python train.py --vocab_size=8192 --norm_place="pre" --positions="rope" --bias="qkv" --tie_embeddings=true --beta2=0.95 --decay_fraction=1.0 --decay_shape="linear" --seq_len=384
MLP neurons of a small language model. Each row is named by its layer, matrix (gate and up: input weights) and neuron, and shows model dimensions 64-191. Each number is 500 + 50 x the weight over its row's rms, rounded and kept within 0 to 999. Numbers have three digits each. A neuron's up and down rows have the sign that makes its largest values positive.
After each neuron's rows, "fires after" lists the tokens most often just before its 100 highest values on Wikipedia text that the model never trained on.

L7.gate231:488415554498474462609477567529494509473484432494527489503463551503518574521473509485501533455436432449455574521485471535478619548468448482550559574495443527476490426509391492467452522493465488554553413489565549528485492456540555424549491523506460485551568500577481498406401561541564495420557559537547466419497512415427503463513432465501453544465518590599508443460481577452490486518540
L7.up231:525536575539484552416517496549536507549491473544557364460499464534413505535505515470518468602433473533498448518518530457514544496536531501487409564430520487493423441496575490496582529414418449482531560464539418540469544434498365537453496491465397500522503602526506498493529468508492517483609442497505434471440546499433551486568460528472494440522517525460539534581455443474521542413462
fires after: " ", "–", " Ele"

L13.gate52:435599473555428542489489503539534544512472442458491598434475434538536506485495456574540547539460539479610486426499521502558476589635508523454541506344459546474478393521513526505508525441519481433509422516529505503475518555528472552512479507524429546515431581442445561521444520533433491420479547498495475580504481474469495464539414543550473550469541558587438477467442519371479464520502
L13.up52:556497501458474543496534484597526412543459438443489565434484418456495529396490411466541492452491529464526512424517468453450554464492534513487538528516445499408428541495408548504469411514496517605475409537519405457417628519473515532543391515432407407509401495524570569530545514517546435356437463533494519562544570397597487533547544534519510480471519473533474436525425468532540457533510
fires after: "19", "20", "18", " the"

L7.gate354:432508449476490543469541535554537521533518477479578434505492478541445498569517540534568426491499479425469523479466534469489547554537508428461522618578455566537440402482436482528478465457472479580436566516420543536488475536475590536472520520507415505484571561511524486526484499524470446499532453550538459520518410499472485515439494558401517547423565619420545506472517510529523478494580
L7.up354:466442514512414471530559512511481535492454568487493597561412505558433547537454522489484470503550529528513647474437471503494503469526531526494577579576410589470526451399486374478587537508533559590400438549472462497492485429554473468504603539473490488469501520488517552540559487492495499548532562554499516473492493412386550465510601489534485465493509565456434551525479492516512540529572
fires after: " |", "|", "or", "che", " con", ":"

L7.gate263:491531446607438549441386547465497487497512515469499570478527462544541491436575539553561443430485511509584565529431481565476357558530561497555509488587375537492494474456420483626507493534456519534573535454469478528527413520486549506508613449501429516434463545502476548374531607471498591455553481517549425450535521570472510388485456519470412515462563536522433523431460564526524492472372
L7.up263:431465493496481525517536465448560523588502472433490559504507378470494488575550486479496439415524571498451552436456573533438506431539565453523533452448448546477558447480487492545447497454548494422446488347463558551546453461471557490514465473492547482442506453574429430488469512427402538479605518482482488495505494422581568566466414579512507434471571570461569480426514499544537493583404
fires after: " |", "|", "-", "end"

L3.gate210:526470464486511432468584581393514452455526501547509523520453465473471590381511539538496501531541541530505443452475579507596586449583479497494417395385462483463499486492469385502551558466463565519444427561570550554526471477427549575395539475494441488505522524558464588476521442524518555583524442452481537535409586498490560523544428558587451474561477571458469586475533468513461551529434
L3.up210:535499483520516433489465488471505540545425582493419492473571549563406481458492501456421500517460464469501443465409486472491572484427511516493465535456464571445446507455554458526438559571488476496586546448473493575507501494520489532467515401472441548551506512487447488597538597586439620543570472422410561488527548514416442496486416523516541463434551464559473441442578504530493551535476
fires after: " ", " C", " c", "erb", " sec"

L12.gate286:502592411472492419381481544487487569475539501522545494546416363528587536497516499430547433504421544497601526495446567539516560521591470558509461503547498535512486517499567430533525502597510479486449407552531530543455510527501405540494497525506604462421453500519475512538501492498460444539502513512532461511408541469463539549529430414651530526506511513368472470369496504465546510553524
L12.up286:526396488563493503398487549499479454541466562482464559454552410537562450501485532525520490561560514516524423476513513400620530525424463502561572547530472513443490406499536486467554413554574488550476385519524453503524498434431573533538597564523513544494558579620463566479513511555538519422518517445470425544532432479569447514453402460518498471510555410475510510484531507473513450516507
fires after: " |", "|", "-"

L12.gate332:544562449447506523593574582501498555478464445547527520478522549456494574543570486507444446456447477431557601561437455571538526546596389553548508564460451588517549551464428476593479574422442457468535475523500436504524498566541530506379553557545561472506507552471585531444543483500456543459494579568478508428492560474552521512453541513514517597534568511561555511518517552540501425493567
L12.up332:418559467465472481498463613470416539554507498414555426511478539455498421589542504476491456521360486534593577480486561511430537411452474470440422614520433465532547428476481571456465527488529586508527526468510490471506443418475496521566533452535468486427507541495532426454430560482463480523467496515437538493556504492454508614534500571577437559500536575417486565422441489629544556559508
fires after: " on", "|", "On", " |", " September"

L11.gate130:482576535541443463458537563424484494520505570461528491508503410476480508588488510561465508590501560481467532442459417443494527578460580477495543517464543444563434498397474522513498506479491562518571553544418428459414469469504398470514559381515477425553603545502535531530521480492550562540555435542468640505556505485597509527461540498478464540473477457540482592565485461536491418449489
L11.up130:546537426639495511533483603468502439333513509550540486481490437532585534493424481603427500445550512520494547457472467480494510448466434553538514549414535557484520487411600448473508530557460564450603441483496489490517426543447496572484568525463499405480613544533603507458502444470430520483581514518423515423480546437452438497494474562500529496470486546541418513521609546470522551494541
fires after: " |", " |\n", "|", " as", "il"

L3.gate36:466502474558485517482446501479511521448580558574480526528594483468515504458550509515556521503377484561492480504514524517500494544523549475477497497495359518431410440490407482552463506572462488448474474466452499533485425487491515580414584578529572547486433463525440484530379444549558459470593406514520522466553561537418510430561405575495461569498598461475390463453493545573490467543426
L3.up36:523492474548432490590456441515552499569492598442523475506427454465525399525569480561512436535514461435480561573493456434507451516447497474533497480592479363491442562491612491465531452531442573536580508513534505440498497530438446545509477600427561431473496473541542524422494461493508447497531523531457587487538497440585475464546537521484498513542497417478452493605508399524549552498598
fires after: ".", ",", " |", " m", ")."

L2.gate223:573527562494493493429500462579500461514591439488481555459560386522528516500620550528595541582431525437524492571486468551511539514555513473551474547518421441552487539509477481446496477528412453448464473513556540520534444487526482509499467420521530477457498641571479541550474518448423452579509437546562530588576550529448518498472510481418448563455534479501455402417473466434514480442564
L2.up223:519459493497480469495542419528571467526532424513448559453586541530445503584540424497482454538513444476448475465483484520497467562507534483489464555482519542433545472500593500483520529597522512402516459417521532564537466458524423532528467487547424440440439531506524604492420531533481482435519437419429536505534460366476442633515489563520523500545551394555533521489536442377634493484576
fires after: " |", " the", " –"